{"n_layer": 16, "norm_eps": 1e-06, "rope_fraction": 0.25, "init_std_o": 0.0, "init_std_down": 0.0, "lr": 0.00154, "weight_decay": 0.28, "decay_fraction": 0.684, "train_tokens": 152000000}
MLP neurons of a small language model. Each row is named by its layer, matrix (up: input weights) and neuron, and shows model dimensions 16-143. Each number is 500 + 50 x the weight over its row's rms, rounded and kept within 0 to 999. Numbers have three digits each.
After each neuron's rows, "fires on" lists the tokens most often at its 100 highest values on Wikipedia text that the model never trained on.

L2.up168:465563534408476501547525542475525410482484491553583404490446514528526546588508559495448478509586511607540441477471506454521550398560413485482462604541531535485484561406467459488552455441470412554562491466500522570578484448381541464490480492580405468420443470472549511477457465499532577532428543452554497509566557503514468487474465426473522538485594455533535433404607464518441435592533
fires on: "\n", "==", " ft", "===", "Y", "o"

L3.up372:358515481466498570462480500529485484449400478466577458516524502475528570500529523453500484513594472567474442554560544446489510379552464511413494526523483546509549520556507523473490397386489495603507483537455512599480553469499445431522438473522552429459440502479528409500526518480516482446436522457507498536466529547393478543486447462569524548472576532607538541450598466427507418592504
fires on: "-", "'s"

L8.up352:591552411508448514531504522551573536471439523405557505520519457498484539497515543511470475512477496432449445432507451480485526437578467466586441544494578469519544550552478519534500385410521461546501503463572392507571513635469442567504554373404512540424560494563476503475483550434535497533475538414502464472504501570483527432479560536483358615521450493513520496497530514551567410546477
fires on: " and", " a", " American", ",", " manag", " football"

L8.up411:543600495454536525525516514438565510491473438516479448489504479476552575458485547483394403499464450475517521513457431477575438437528539535473545525413599405482511557538452533543600401488439490579500501456529405475543574464584537555493477521521387510415530532554566430532380531538583497546444511538548524421524614524467512440438504500502433515545464440527534426582459461497558481469457
fires on: " his", " and", " d", "\n", " the", " s"

L4.up291:469467474423473472496442464515516406523505493405523406481499553517594486483568493547464483503517497558525468575516503457521575391486427466451457546475520491474532513479544477462532522449464490575599524543480504539533557495452509419485456366464513505433501467465506512497467511468499514548432503428611494504550520530580468464456457447483437552578539452609528409467599465510530422563530
fires on: "\n"

L4.up293:463544532500589469519476497537545456488499497439591447542565545474456586481539471512485422535547482602490455528452529460499618417473475486432567553507535588396548468463533511442507504445449439593515460488532505497522559519517505504431434408457516447494496466512486529514524529516515548527489518380550491439453487527511418444468421450494484524524601475526551545450498513517510444532635
fires on: "\n", ",", "ology", "anguage"

L8.up451:561555421478450433527526564522495446399457482444585421443537501462455598511421482507489536536567495526492452525469477441549564473479586530410418467405531501534575516552492549547584512496441438515477511494591408550495531453491456592512468521514572589421526458587475540461434505499487507476429494521536542503468499558511534450498438593487432498531388436587521495601459519526516528543560
fires on: " and", " a", " his", " an", "7", "\n"

L3.up133:432576556460495419526538506527516410522528488486568522505442559389528480549519443606472430476520496543543408499479479462487534417549499466438465583539546443525468529482482472510472473500494470567563560456459558546508604437403568531483437347435496585499520493518503520464522482525485493465440586526529539489559516655487476526447482462503431561505542496548551443495555463522502412539499
fires on: "\n", "pp", "ology", "ase"

L2.up349:491500481472445554542547456577519469515574454527506444479503562490474491548427614493502502437609381518534455394514588420485485488577508529509436582505500447539448473429487498530460539428506460499486525477552418623589459406571516448529440478498497566465431468528455494501460554465582542544376527393486507536452510521401483445506541518466526519501505517520534510511473505539499467522432
fires on: "R", "K", "US", "N", "L", "SP"

L2.up387:512570507485499508475467521566570442476498371483652495464514545501557527475492485419492537578447527489487416485433506476545472378455538463391578522503520615451547493520468514529529453433415526598480484550560417539485555479510526538582571448486451532467512475400547506477473453530529469432496492507531496502470558530452421488367384472539467525450494555514572444518561518545572467608499
fires on: "==", " was", " is", " r", "-"

L4.up506:563505460452469493554440474477542459498491441579442450476540542561443482430498590521429444489523547425549509585453549434452476449385510408489459498582559470461457481510377576483541424510430493486521390468490495492591498552597447566532500427497486533473549513508601488544434537482497581514502529512556488453466541488566383511446559546481520463490491442496547461500483533551522480472507
fires on: ".", " 0", " $", "/", " ["

L2.up308:460516495519427489492535512536510499509614440491543434455494530453490504608501506545488531502524374495550431433462487517376502517540440477505416525496492488519425535438469539573454463528625546460468501522563482595544514504466506467514430536478511531589445437516470496523444536402541505495425545439508565542496484546524480483510507566461588517487479442563518530515483417527534484497455
fires on: "1", "0", "N", "3", "R"

L4.up215:598441527485424525506444446608568472454455462444432493510549455540549520446543548568522478461484479521504537575482552503448474500440552461438499448503559466452467426445438556556525491427441489483497445472468460542513493505543470509568590463439447457462573499550607500465426475520475536526499480446515571453512554531517455489446558499551587523571407489495548451502518551443555511568494
fires on: " 19", " $", " 193", " [", " '", " 15"

L3.up303:478513462499495501384500522566550438523399500478584458431493521498473496529524463499469547459451492541484386537518509449476491395509475489427542536531514633446552547497563554506487472416465472595508481469532391591440528475548418437540485491538519530421431446460492440532482444520583583534395504534482552501515551570500487457467446456455517468513508499510560509550595502495581436655469
fires on: "==", " ==", "'s"

L8.up509:490508469428509569496448496503518462524570493410578516403504546532554482539507529550446440449475514469510490457496577502442486473498447440450473439457582486417500533475459462495499530426468483513583534554512423482506534576460534516505463432501523537517534455587472535490489562500568551490448504428510539580491485605547415442420426422443489521562446474547517432483537487531577450570512
fires on: "\n"

L3.up154:495518498454476527513502500572457478508622437529503432479494478434477538633522576570517561440511376521548452435400545478432453437530451472480442551519532439429473468514472504463501476495565541540490549467519474580579506438478463461559364516533519582461491427499477472499429544523551537548430577452529568526502562547503505540444469495430486480532486445613539466533493415561528495533450
fires on: "N", "I", "R", "X", "O"

L2.up570:481531516464549498480464510535573397441481443478598464590538613495492568466446481462440521532505471548530447500517498443444541402503481507418474529472525514470541461484449519481507486426534514622575499455614477581482601422459478426564535429469439474470398439515540491447448484587526560489455489426503513519554589644535475513461469404480545413475546458554524511478547476457519412554507
fires on: " in", " of", "==", " e", " high", " a"